From a checkpoint of a small transformer trained on Wikipedia.
Size: 11 layers, width 256, vocabulary 2048, 6.66M parameters.
Architecture: RMSNorm after each block, rotary positions, biases on query, key and value.
Training: 421M tokens, 6423 steps.
MLP neurons of a small language model. Each row is named by its layer, matrix (gate and up: input weights) and neuron, and shows model dimensions 32-159. Each number is 128 + 24 x the weight over its row's rms, rounded and kept within 0 to 255. Numbers have three digits each. A neuron's up and down rows have the sign that makes its largest values positive.
Before each neuron's rows, "fires on" lists the tokens most often at its 100 highest values on Wikipedia text that the model never trained on.

fires on: "\n", ")\n", "C"
L3.gate312:132120122140146150119100085149081178107103131128102094143074100146171122121135124103142118108120123101118151077145108115108104120139094136113116086096132118115121186170115184125159095122131126153149125167125165103126126134122117159121123130080114137109117144134142128149107167162161142144128111126099127156208116157111106106188116110100129116141138160159109132125118122144110118138077
L3.up312:151120152163184144093120100160102182140087137130113120127140150166151102122122135106105136180082115099115149113116132107115098141161115113124088127128119156136124146105112161155100114156172142149140110106117127161139116157135152155145100145140150116124132145127112112162099151144155142143093103114096115142132134113092096157157141125116091101168168107162141083144108108122124149079093

fires on: " W", "W"
L2.gate90:081118106120149132145120124156154157150143150170156154142162108123134105139157106131116127148100139099149127112154118144095119125163089077140092127131191143139136104176099111121114117115160094168143055157104098097137079188184140145137131145127086162128131106148132132146152117110133131167119141099121099180163114127109093112105119111095132128114087098134116099129157133140131162108165
L2.up90:100108156145140104151174149117066153098114196140162092161148119125137107112132144143150134134124170104118151084111118100087152067140091122129094141104136168138117119132101121130132159119140116144163121136164133098098149131104083084126094115132135124126100092106112138124111144126094097100122142113119127155091102170175103137126105166149146099162140142122157112127079143133118064127154

fires on: "\n", ")\n", ";\n", ".\n"
L2.gate78:107173126121106113117147116115132120129103170107106137113088120163115133143106114091137083149159137134152131107134117145106098144149094150127121076103096155099145134188095169136085101106121126139182133101120114105155113124137117126131185120095129106109159128146098137083086150119163155120131128141118093129118141163125145136146125125139128117119165120134109128125139144101167123136096
L2.up78:179099172110129129135105131129136120131111127105113157166140127159140117140128154136119098107110150081100154079190088106104064161128093150111137129160079144132134121094152109106094113129163131126141128136120146150126143124111112134158114175130124140131151114124215139129150125097165165129141133116150125152152147116073124123139136104121188118128118135139138116166127140118103150133115

fires on: "th", "nd", "st", "og", " place", "rd"
L3.gate174:131114169136139131143163119141144141150082133069153151116110091134123133093123098090132076145165149128095123116124111107082104136129114081145082119135128121097138095131094080105108147119116138141140156127132134121122110146134093129124152127084159124158150103145104083147110168164119139107174119092128157123128147148115142103157126112127152085128134131131102143177095100053132090140128
L3.up174:111163178148137080121174124152136127147113135116148129112104096127142147145127133103125123085146144112094098128143111104126138183153147086139155105163102116147111141139150161133119132134157124115104168165155132119114117148138161118176130130149112087098147110128150096126104153104149161086141133132137106124121124124134107137129117101144110111140140128136049138101095119110138138081129

fires on: "\n", "C", "-", ")\n", " (", "one"
L2.gate258:151109153117167168127081169154079185118153135152125099142105120173092112136135148126123119142156108112143151080124136101144127130130099142116087116137134128109138153102131114101096152118135158100117105115139132114138106164151101136108096102139163111154166112150110148114161172162093116137108106113111093129144119146134132091169111113131114139107110136110138111137159106138146142128100
L2.up258:124124111135134137110107097147129158133134138118093122125103154114177147128148168124184154140117166165156126125185093133119100138080142116197108128068144169148161127125115163087124100096118152152159098137134120153137110140160140147124104125114145120119095117160135111132087108153127157125124163150117117128122126138123171144119157115090114114122164167146137118150111102126122139096091

fires on: "g", "ig", "c"
L3.gate12:148097108136096128139105147141142100128095156095095089128108126161132125120124103148124151158133123112118137141186069148130150136086117099106129128130144124107122136158115146120157154152163091126148100143088103126110119143097125150169116139098131133136155111129133123088139165084156110190093157111141140121138110147092099105131147154109150141124152147136094113104104126147144096107131
L3.up12:149105115099115090102139125118178130112133174105136144109155109098123144121129132148124131096118153172081141171132116125125143139163167133144151160124164117148101128107132145097172123081133124147125151111120157150124079131129104150138150124099120122131127116109102129150151129130100083139097158176161108152167116113131142179101125091148177129100132129136150097124097100118150152124127

fires on: " |\n", " of", " A", " in"
L5.gate95:058148080123142138095098057140097125127118120158170147125094130159116141127141114094147149075121142152109159106167145187072155129128124073146107110151139165084087094097108159115126119136092122155103127108170131084136136128157149141127148111106109114132114132139138098151132151161113168124105132145129101140156138126134117110087142157117120136116134107156125147119115110123138077127144
L5.up95:037143069128116115116142102159132141117136098107182146103106128202120110171131145136095142085152139130100128124139150157103120118162136128164139123139127120150135101126111173094113169082110148083116129132149120150136125127111124162177124077168118117121138155142110115125132141138143147107137093112175122132138120118114050090099143169105131126134146126129125128116097117140140098091141

fires on: " do", " Ch", ".", " includ", " y"
L5.gate258:112081132144143154134114082101129135132163137148166111098121105133080154123109125111113169093088135157147109138152134142127089142142110171102118092134118143130116151090130164079133086096100086173096132177154094110163144090157176139146110133119136125151123143149107154121114130107093138120098126112118093153128119159130144176163113122116123174156145120080121091129111126157123127126090
L5.up258:162123164124120129097144124135127087111139110121071140123115101128083109135117076139105156168075144135153102129130127104138131120119131149116096129145100095154168169137096109159107104134110132120088125172127108144144129106109117137118212088108125122169118173140147143148115123150159131124130122122157119124131134125128176152114100139167107145098097166115150128139123121136143118153106

fires on: "."
L7.gate269:146127105111136168154102144115137145160178129123123092117110120124157153134119116112133166160122132112126136159132118115110123173120094090135087105132096130119123106153170127081110135144102089115134122138099090144117125143168151148130141152101151154165128148160144114101133141099101126137083102144122135164139157103109123169125128117117101138187153095105164150162119161121141120116153
L7.up269:142125102145141099090121138123090138119079143133060149104148130117132114151106104120135100118103130117126154106139110075116124136083144076124096109116090144123126141111128071157144133157116141124103116160143097119114141077146130133154123077148136123108134145104159135130077142113165123093143161107134109083131149151156140104130172160135168150142137181147066138166143150138142138148126

fires on: ".\n\n", "==\n", " |\n\n", "===\n", ":\n", "===\n\n"
L3.gate57:152132126140108126160089109183135139117129137153101111127114120113148145131147164107113143137121111139114147148139125151162116101134077111169104126126124119103116129143122107118105101165087129102152107141122086128098166134154117151085134137071158101112095094145115103124124156184096122144118102130072116122097143146123198139109118088083128126110124130176104080135138103154171121168141
L3.up57:143132148151060119152093087102099137125120141122170106162182139118123128099152132129156154134113114132100140119081107109109086139159113138145140104138113113128137102118150091095166140102154105106070103117112116128138142125159133128127144110107119131115130116141121104130137113120151134153166115136118113115158133082134103161103151164112158129146092148132150138149125093110146120143122

fires on: " |\n", " |", " P"
L7.gate284:133131128106146113089132111143094135173136119153110127133141079134174134105144166137146114163115126122100143117135095159096153162112115108153149119139115125099135125138125108097102112090154141126133097111156159079172135134134145140127139160149115171092113107144138096121135120112134163150116131121126098145124170119140194168133117094119122117159109142113130130191127141105107126087138
L7.up284:183117108126133117115119130130110090163143118149117135116165129138144130125147146105126122159144123113162154145132155136066162153112094144171118127146118117116135102139095097091084138097122142152185131138125141111134139139140101122119136117178112175106051136107151106098140138127095164134135121149119099121138153067103149182098109104133116093146125131118160118165117141068120155133127

fires on: "m", "em", " sh", " Sm", " m"
L3.gate249:102114117148139126137121107132166148118165118122081156079113123128172147110151130112130126157112168102144107160138131154120124091138131146078100104097125126047142126121114179145125149134119097118108126113132104137142115123149177127123113129096131111116149134154152095099146137084100121157139104097146131181170125115137147198115102119115131068145165099155087135121121109153126080130143
L3.up249:100127135158144136120087147106166111119174127110131164085128169148135115136131186120076132130113129148173082168155156136105140098134158136134140173091108084107114168161135144150128157130126128119091156119115113107122147117129159109115103106182110106108155136109160103114115104108088143147138125149163172143169139112132131155134121114124115094112171163149078121107098129148127122145091

fires on: ":", "′", "°", " +"
L7.gate134:166142131146142125052142149102086091140164142168129129141110109110118147060109155107165122128123122142131164136115127098101146154170120077151130146141135127144067112138116132117138140124130107103159131179146148125137112135114120099125121192127124128157151105129124130139106159136115154127168145157142134137113111106173134170167122089134118113142132171121104149182125144130144081141108
L7.up134:158098114091135090100114096086127124138156140105080139131160127133090145107131176112150150151115163137121090126118163100123123106086087144121151112122112113122141102115146165147129169131147116117119138138101147136135083121146160127131166132107119171055112100127087122104118088102089133126127160157116130123099126149164086118131141164121149140141133108132150089155160151103176144121115

fires on: " (", " "
L7.gate218:165103114155112133143103150092116144142127162126108161129089122152161118136138161110137139145127086108132131144196146129135107125144116092122121100149105137116129176160124151133097138099143151119104161171115105085141133100121117128130118086118088147155098130161107127153132107172142113166101169171110139123160126143127126156186147113122113145126134109115085152134127146112135164171128
L7.up218:172117126131150140144119150131152143130154112091132129186103102111143126124138152089125154102149111037171117134141133171106127119100113119133137175122121142156114153135135143133149098142139125112149142105130087064107112104100086141126123133122113093139110131143114080141123127141109123170113097093156097142134113123156108194169143115122115091139107119129065152146150160100139152147164

fires on: "|", "ode", "S", "D", ",", " age"
L3.gate177:137086115114122129124093127140126083120137159084107149139109101177186127109137114072149138130111127091110128110153154107137110144113073116103122106141114105089153128132117153093122122076100091137134139163141120095123120134134110129148134124103099104096134117155108138152093142152135134127091139139111141171139154123151127135146142112097111109132092115140120140150137109175134101134112
L3.up177:148103118149131134113111147135115111104112122115111127141153108147169098118121080097145134110144141112133127088124188122146083094131122106089149138149113119121177099089128145119134141113076120136102132111089152141114149135123100096122130140156128139104130091119128153166097138123162125132133134147144188119165133097163142113132116147116097101149106109125138112140138096152119131154072

fires on: " ", "19", " (", " W"
L5.gate167:113124085131107187140116113084085157130182139083107126142094114110111152084126118128135142161153154153152123134144118117105116111113123103135142160127097128097115138163097188140133104108131153126174152146144117111166078094108152139125091107126142126150141142143139084153129129131124125118121133125121163112099105167176141114157125126098140119114099116133129121149127136165130147146111
L5.up167:105162114166117165191108151131145119103151125115120072126116134115060089189103132129129127133124128141106114118139109104113098158086141121144149144129121115120124114148127068139119115123151130105186098115134082122127173138107124134140124123174168107154166126129143090134122123127120129105136129088166115121108121112107120153122128172157128096119115122095105107125122148130126137122130

fires on: ")\n", " |", ";\n", " |\n", " were", " For"
L2.gate32:167164121122123117068122118120147143159112164103121141079115131113163166133146182091150128146149095130119132112127122124126133165118101100144100111142121128089126138113104142138109117131145144137166137117090137143095134146125105112119196108138154150169132129142113144147158129101143082126129097115105108140132137131105152122157107112102115113156131078131104141164117121139136142101148
L2.up32:142132155123130150119109114096077119122132109143144099136135110164139141145121138179091119089141113121137125138141119133112127179130119131135129143137112154111100133083106063110120132102161152092142126141142150114171149138110121104145102137139117103104100151105159074132114100171089109130132127115132133151147155140101187136117130119116110077132140106155142141175166111155157128116128

fires on: "B", "O", " b", "L", " His"
L3.gate233:131145165136107089142171141112105140157165168102069110164103120142128097131114105174144104131129157154115118101163140124111129133126088123110131105102101099144123133159126126129122101124159150143107137101169126117131107129141125122184100137107117080180107127141145119108162114100150155121114146057130128102180157109105145143138115149140138141146139091147113150159153137113051112096130
L3.up233:075113150148151087188143118121081124165109130145157149119154136091144092134142138171096130084128127133106159167119068156145144149128118150113106112119095137160128132166124119136112138121126156182153136105145163151153140122174119135123108146098103123104121106127158149106149080077110176120141137160112183122101115092140120137112125151155132123123120084113145119106157149097138153103115

fires on: "x", "h", "s", "'", "oc", "ength"
L5.gate297:089127114146111124094169111160142131085129129101156156098120090114164140101116095099126111145111119097146125105112125157115138135133106098142124143162100155122154120111132123110124097164152138101150139127122134136141147093140111123103139129119174175107154115142140097181153133140159156141125145099139131150185171162132185148172135087091097165088142118113117122129167144126108127126125
L5.up297:126119130113117119095130130133138107122137108104176162102121136145111096127179115130087103150095129102100154129120097156144135114130150146153122152144148110149091136155112163142143080099096089106138113136137148123106110112102102129154102134113161132140095072110090129150142116125131172126127117151114143116123123137176139131141159115107089136107103123140170129113110138178109108140118

fires on: "\n", ")\n"
L2.gate135:099129150140141128125114093120132139090137161130126146187133128177137088171115153097137105135154155128109162120166090111111101132120101120126142132093155112136117150125114126145104115100158146153167158168115128174150114153118161121146120118140104114104149071116101158123103133130118166121162144125162159123097126101141155145164148166104144110118085101108124105142147105130098114113114
L2.up135:149113154126138140121153141098141140173176140125121151176097139152135134129135155113151129180117142131151145103131182143101162125119095106127099138108111190060092118132119135136104121113171111134157138174125093112132109150154128123171125170133149185123126110143100086143139131089125111129110116144133141166128103164140149161108085175133141106149118153094169104119113096099137115131186

fires on: "on", "t", "ont", "í", "hy", "int"
L3.gate16:130157116152086131108126135141116106152118131100158134193114168137122137088115124151124149078149138137112156099143122158083186103141110117126124113132119141108126115191130173126142157113095073043114172154135123074082126165112088127134141109102140123136173113100151136136138112108144131134116136134106139124132130152155067135084111113115096150161122159121108162098146120130113132104159
L3.up16:076158139148105107087140131169107080163128116156088146115109182146151117145110102101120142123120127116129135111131111151146075152140133109156158163124132159130157129102108157131176185124121127124105082106094151139140090112163117117126105118112071132135092122154148094107128117134063138119099114144098097141120081080097120107143097089153164137129107099130132128143101127157082123112089

fires on: "d", "m", " Sm", "b", "w", " sm"
L5.gate47:128112178162108109100118109101115154128113151108076150157152146129150155110139112106152139149101138041110140117146119116135130101119158124104159131141141138102101135117122154114099105119182087117138113116109097151161114130103161111120094154111103210082140097169091132114081170117121146125091116087133109120116131139151136158136141132126110132075141152150099152123110109109110123119151
L5.up47:138148118150044127093103129136139173142124159171151174128125114113116138099104091123139120142130150145128139125108193153148104128158114129132128149093140131097155162092133173134147122115136151156113111088156120142160091125115119151143094135187117146097139114112164111107086170160150099129103157121182133118128111165115123125104122126095162106114140141140089111124137114120106107137145

fires on: " Dr", " dr", "r", " rece", "d"
L5.gate43:137145134158084154060114086143103123083141132133082127132113130101157106133140119114126175117139134145123150152139131132137154156116128122181119136121116143086098124174113152100117139138102114124088118118141131101115157149100116104124123102117133166110060119112119110128111123171124140173195098103145152134116123124149158131139177142104153119116142181095134116180132142119113124142162
L5.up43:176124132171147112098175102113150114147109140178132105137136139067133116141121086112143189114126125129128104104093134094098134137106146141130169115154125109130128153125105141100110157127154120136110114124195121121105142118134101103122103108120125125150137100133169096134153126130141131157149125138117126155124111162089145153110110110121150118155148115098206140126077125137095149123131

fires on: " Mc", "h", "ol", " Mart", "'"
L3.gate23:129114120127132130131115134133124126099075134103119167154095089117167118127163136128132140077129138119130110130125141147136148153097123130095109125146126139105132124137111154103158072146168079185143116149163113122117137098129160158181120154113159110136091128111107145068137154120129160092145095141168156153138173137125126119126138118138106120132112159142094120150153129144151142109124
L3.up23:134132117130132107140133137142145073103111126107155137089105145095138085124174149170176078095138152130114129176128124128170137124143141174103133133121123147137053133143099148166137089143147108186131095149158113132134165118145154135153094142164139133106101149130079173167200139122127111094175137117119112161143182096142143159139193150147146149080134125143132103123106139176161136171146

fires on: " D", " |", " dr", " st", " Dr", " d"
L7.gate16:134152108127110108123140083125114098119117137157108152132119107127177181127109117123158149101154125137149141097151124136099129153144117093139091100103112159091147110116142153100127105158174155126122136126180159120127159132061100124159121123137127114181093139141111107134134139150168128139156150095122105149174157132137126119131080149116135142122137146160103129158168129123147122173131
L7.up16:116129127143103116116111135133145113110093121146171146093106094136151100147143091122111126117147149170070127065087150131123137148116140143130147110136150137144146118124122172131138082182150119229151156120121149097140166133101107118091138117131086168152107128106137102124097109156138142102126130101115091150102159078124111110115089177143160117162139080127122123135134098137103129153123

fires on: " f", " F", "B", " W"
L7.gate4:116148100154148149132128120141108124164151156158117122073126084112138168136092125073134159141100123118139095147127078121136115135166107109123123081132117171111116108099158132114145120122126101109137131165100124102159090150185170092125116171118119126136155109126117143088139139115135140133127135106127091138121144159170126113141143118113143117154132134136155098141127125071138075114115
L7.up4:140141153151109123140172083122121123149127189156122139106145139115110157173136155123122130106134148118123113104086154119119204162189112105102124129121125144112162114088143061154138147116127135137120130178105139159134133144111140100107099104135169130109119121136151127138115153094101144137103129106140138148114112125125124106124128107101126144081151134148133133106149137135125113089159

fires on: "h", " (", "),", " a", "ou", " =\n\n"
L2.gate146:124081159156101120083089119118128167098123111083109100133130158112089114175117104104132104127152133088167176131144133108130137134105103116142120123152128133147124123137084121118126135084183117172123154146097132141164109131141136143153125151151118132183125103126140170132124136108097127149161124137107158135157106126122094073138181149152169126117124126150101124155095124118128111149144
L2.up146:081120106099109127117129116107153142153151074141143125169102166128124148154143120119104129133157124165124104125138153164136136120109115160135121126155166139109092140136113169131145104117166131169141187150092130129135103102185163149137152113157091143106126139119159131152112139123093148080162125124172121099157116136103105080145095126121151157129125108132122117111083123155159154145147

fires on: " reg", " Reg", " leg", " Can", "ict", "g"
L2.gate185:147117148138139134150106121086104144132099110129145151122068156119125109062149121153111139195150088141125088116120085105136137161117136118145094146114115092117142090111155138146122127160109157110105146128145136128129143114136130153170106110144162089165111122128105157100118160128165145139100122112103124117120124132140136128166139120150129136124087146147194118107146087067135102158118
L2.up185:128135148115124121110146100083116088145170115170113137093118156090103128148094113129138135142107138119079119152115116148148117138134126151099102102122130144126120140167130131133175170179170112168122128125164169154113125127125163140159079160146120112112123090107132128160119087186120087135156113140150153168144131145135130097166126107124106166142128161120162101152093136104129072145191

fires on: ",", " an", " a"
L5.gate16:098118114143121129112110127134109173138170167120118144143126122124161119103123183119127104151075145066141159093139116151082101137077096128138114141138151156114095105109116124100148141098125110139175114129163093064144109141135114124112166122126170099128105114166112130142130121099119141146071158089081092177173112152162141104109095133140117119188084121129137141144088110123130103161154
L5.up16:146141150116101093127103151110130146105132142131141106098096141121193100143130142125150124107114141095131154103123168124145111143126149122132145100152098130142173131103121155143129137118100166141154175105120102079122109119131128109147131104137096123182140143170123163099149135126133118119075128150114111188176110143127108092128138109148105105135126125127098192133071175149094151181128

fires on: "\n", ")\n", ";\n"
L5.gate53:098140127144136156120115113141100167135127126121121129147092095105174139100143132132157103166118127091144180108135108138122103140100120103160093123116144160117118135157129155143084123127116141119158126107133136124146115130123147184125146159099099114136106094141107130100111149115105097166118152147100114109158143149092142138171138154096126163086094117183089153176160116134110124133093
L5.up53:151134134112135129142124110128152133146117145147127152146126142148131128044124139117169141165115123077132147122100143096118076103104127108173133133123141145140098126144148160158102128122086146132153108093129132116143112109089163121135137169145086114099084115132090129123112103139097124151143128202109111137152163098108129120166105118104105142079104131161094141121120109115074137100094

fires on: "th", "nd", " First", "st", "ag"
L2.gate111:138122164119143123119111063147123151145120101150135156103120128137132149035097136117143108105141165120110138144123124147114112103103109118130091129137122134091137125119118116123117138123156126131117133128141116118155113110161180155116160122085102158136159130125126110160160109090154147148066113139127141161130141165120105157146161132088130132098111089157103142141112051122169137106109
L2.up111:149153194115086123111148080123150101142098119191139149161138164117119142131146106160141111179099148109082158176087098128143130172143104147119156097155123149154101107104146116111095107134162113135142142089115141138113149141152091110143160116126115140098134107135125116134126105119143150135112142107118114133114113101128138160119135117135146118108099115131128146133101100112152172112140

fires on: " ", "ered", "19", "ed", " made", "ing"
L3.gate221:145146090115119143159095111110081126123128119113091153137096133092126142141105147080158150166135135085145147132122056117129133133139057100161129145177131154118120137122111166108148118111150119144141120175147106122128101165134112124130102121119104160111136125166123108145141141125132142135148119137127137183110132162110099142116127116129118127146118124085129140142125114145134115116128
L3.up221:143134098134119120162139156097140115133120114119135130122153173093085136152136171089119117086164154121142106142110115096126179138111159135131170180147109132139121156121139173134146099140094131083174127123101130144131157136123107110122086136139118151107151143161128160160118098132124159123152100129108141078100123122151117106141102143121102132103103121166154157073113163113121157175135

fires on: "',", "ill", "il", "un", "ald", "n"
L3.gate302:132140201101101155176125109100122120108132092101117182073117139093125117154101147143122108115111116138130081124113161131157106139108120120104110109103107123122124110147140149089155111121155116128110108114114092131113096172133105143103133161125151157130145091132160130155079153149132131135139141136123154063134143113116142078115194141168110147118107143116162153117142115122106127134122
L3.up302:145138119125136083129115132152118115149158116190117112120134102114081132153147152097154109122143101134073132137099126142121130134117166131164115131165073150141140132113120124115092107073129104109150103132077115114119111129117143142096151105133114096121096158105153139098162145117101114100158138141128098104144164123157104127123120145129135147082109127132138132108118134099116139096181

fires on: " ch", " Ch", " b", " made", " c"
L2.gate243:106093106114113152113174142104125113149133127174136136110110150168108152109123140134146158167080121117135144140134143114124138177120095146089111153119093133141113147091097138140148127132132118107112133166095158184116080156160144168109174110116113166137070145123161131167122130126113106120098136135145114131084134132166107137114058145172159115099121129124100127141140121114096129121141
L2.up243:151160159126172129121161129143073139164152107133186117150143102147146174143108131083136114166152127103147123124124159148176116090122094132125105129141136154054080140137109128084144082139154112130156100130072095106134127132142145140110148147101122133087135137103150139108113132105164129172085106138119101119114097141105139152133114150116122157131127114126135125131159097127140092113154

fires on: "ode", "==\n", "N", " from", "D", "ot"
L3.gate308:098130122125131123126086076143119117080133138117112135157108097170133089144097135124133115130134142068119158137119148156121132134134106104135119112144163091113138134143130104102162116103152149144116132156118148116143166093114117161090139139140163137174112111156108113105132167104112142108140111141090148149141170099163116136133129117136126113118111172115144144110116120127139112140132
L3.up308:148087120107167090142122077148144091145102135113111094106162113137137124152116110120130153099140129140130185102131128126173130124133087137102176118101077141146180117095131104108116151118107118179131174111124134171141113130158128139143125147112144121169135114182138117139169120094157149098130112129167130104106141123136073105140121161146138102130172115087122130143146135100169173083109

fires on: "é", "let", "it", "ex", "d", "t"
L5.gate160:108108121144128074125154121105153145149099168098119137114124115145097167079135096101098155133126100135099146157137085135128128123140171107145130161134135144117140160135155145071106098126167088098146088099117082109105138119129120138091119117091117120149105107151106144097072154139106101099134129127145127128087117141201166119150147091117138131105119167097083138130132133179150120140103
L5.up160:165111140113154091155113117120137133142116136094096143156053115167133163100108083127153153141144090113068055081134099082124152138153126126162077098145135147144120108161135116114123104089157132146111134119138131104120104145119176127112145110109100148097124153133108141108119161186125151108127130129135147123117170164134161150139175094160122123119137140140121093159117147102172102142113

fires on: "F", " def", "S", "W", "K", " –"
L2.gate12:107146104146128130135094127106124179130101149136117097114112136152097136164115104090144060105131122098105149128107155140114111149145118083146133133152148159106121110116147105139104127106085066187118119148154112123109092138165128154131168125081165094171151102159137104117145136122155114140115125125120153131135131114133154153135170137140145155094131114138139141155157113137120142098108
L2.up12:196171128121121129134137128100184139118122158138141098117134144111117147127141115143124122121135142119137111110131129107153116127182102118090149106199130183109149082081108123122128143142147160131094089121122151128121121109099107096162117123112145085120137115116130131164123114115142180137153124106155170136131142129152117126130101113161118106122162118154105123102107116128126109124123

fires on: ",", " the"
L3.gate67:140133091103146129097092114113136131127094106168119120133118094103100105066139139125142118124069137139159169128130101104145135114097136128125115106118129126097133138116129128131163117113113106173173155134146117089102089143151154165096128091123066131139151130179140094125087136147150146114126124139123128148138136158171140139146116132113109146117116151133146132184144133149108127168135
L3.up67:164117130094120112116119136083135122109089129125134127138126132091093129095108098100160127085111163136162152118114142119115097123113103136096139133159119095134150177107162187148167165156140139108119138122117142102106149120129114130127096102134115142127136163147145115102110098175135139117098129121106148129169095150118124131103128109131125116104148099140128098104124128127145131147170

fires on: " dep", "–", " cl", " de"
L7.gate117:112139101143154147099094156160138139132175108123133156127120105084151142115136131134171132145130111123146113146128122113154131147139126085171093144141089159128123112132116147083175130152132164135116142140102091139142140127138083123141127125135104093159103155128177134143122118100095172137109136120121115117118150140150094139123096119127156125112098159129131150125131145086094104139144
L7.up117:108122172114151106107129189116149103120103159138120112125145125102093129135111164142158150122160154119139129098160126122113129136125103155142126123142074119127163129116095089089142123132121106090150202097136132150159113124139120099096135118114096108143153095149126160098166150125125097104120126145141188113111150153132140156132115143140075091133120114092145178112106102088142152103118

fires on: "–", " the", "′", "°", "19"
L2.gate202:140125132134132138121134120093154145141140134106123130163144113136076126124094159143145116143115120116124164162150117097122102140106143166132156143148127123159136105145066150156102118120131094144185116113141153124110097136134097125147152139104116133163167118121125159094151174131141144124141124089096127139187143116142125118118136156131176121125075156131176109183156100109141123131120
L2.up202:100136146115153132100137158082106150133157146080090098171151101143142143084110106127128139151151114144128110117113120103116089117115089179139115094160085108161114086111171116111140159151124099134122133132119137134118133143121141147140142094143129175153116125130122120093127168145114154123152123137141137161111124116150135129169122077153162101134142166144178151167084129128123099128123

fires on: "est", "g", " rec", " List", "c"
L2.gate171:113138092176137108152120124123140103138113189094095136147097106119145122132141123094143072170134128111112123119152125131137145129077154090153143190150082124126117151152149104097112138119084083146148127125133113148135170117100111119154124177109087118106097112096123125111155148119167125061105132130135126156085134138165132115122140141144103099107112142110072108122158145095139121121149
L2.up171:117110117089130087135126135154122102134114156099152157155081146125129134151119135141128161146106154124103102139152115150089164135103113128089111135101106108170161127118161123138118136146131123119141131148131128154123103123089145115153170157131073111154141103109133126101169167093121104098065119131156144131126123115177114166140140123088121127099151143149094133166163118129122176102164

fires on: " t", "t", "et"
L5.gate235:105110145138133115131124113091116130116135145164112123100172118113119149117115141091094178137143142121078134139167125162099103163136113116139132110159146115110079156128147127117109130117120163102147121155060126117130139084137164168079156113114116152127134130177172150073117134092109122099090136139148109097119139133144142111150133088111158111149092121132104119106096116153138116150141
L5.up235:131161138151139112149148098135162110108132108159124129110155116139091141114166098082097149133157120134089134155129118112161130144127133173199113091131147137118095133100144088141101130151130162096116088145114118116120153141134163123126122096115124162146113186124181117146129113116120109107101099134142092154108154137159130145148120075132114106131119118161147115140102133110143106183140

fires on: " on", " On", " |\n", " pro", "On", "\n"
L2.gate149:169093109141146118121136102089138172155114136105102122123141135102127140126120081141152141073148130143164130088155083092122094152114107157168103168105097150098097097152050128151133112103110144163143147113105104121157135171093141152151119117146110133173110125116115081120120126155127111112132127135097112135195131117136159075147139124101124101081128130137134125158179108132141123164107
L2.up149:164142146136113153095086085148141137170143080111120106131157111165111160075101101137142158115176136119187150110111097079142113105123150115112116141069139132115079128112145140162137161108134155086096121126150168133164130143137156136147097172144159096105161145147127142178126155126125123148112097097091143141146113154141141106160117167155104142152084107129149154154104120161127152097126

fires on: "|---|---|---|---", "m", " in", " -", ")\n", " /"
L2.gate140:145080105121128110110139149146134148171096144143105185146099162166160096100110133103117098116118121118132161104175196130138125136132087149134103161097114129152144109134141158160146135143157122160144124121136097160117177179125118133154132150117080109117130109137107149155124153129129121095137149110111132115138141146155149143117153129129149153111130125106144130187161144145136081133127
L2.up140:149152128135164149122107081134090106132148147107123147133084161140117164110131115137115095167123113148109097135133123105172139118137075135159136145125105124106138124130106159121141136145150143116118128172171088101162125097142167112159095095113099150153163124127109113147146157139129149106122138095126090135099100126164179112118132134097176099123126137092070132147119127098120140099172

fires on: ".\n\n", ").\n\n", "==\n"
L7.gate179:113141082151114112139086121115119138119151145173171133112165126093160135119140151156115139121091118109116124103134125145129133154152132132155171161117159127110129155086082079100142160084129125125098145168109107120164130144148133107111119134151094165112126120138118093122171117121088135145175138127139104132127128113134139137131145073129132155101107159157096157146134111155149106216137
L7.up179:134162102118096127125128130129108140066149152136142122146157127109116157104124164132123167118114124121127096149095129123122118128187143136155114122130105089131133167132111117146099115107170114091150107130076103128157161105156120088145110127170128104116112156142115082069103112132128127160184134082174107111155098124139134146128142109107132151090110164147077113128152153129137155180126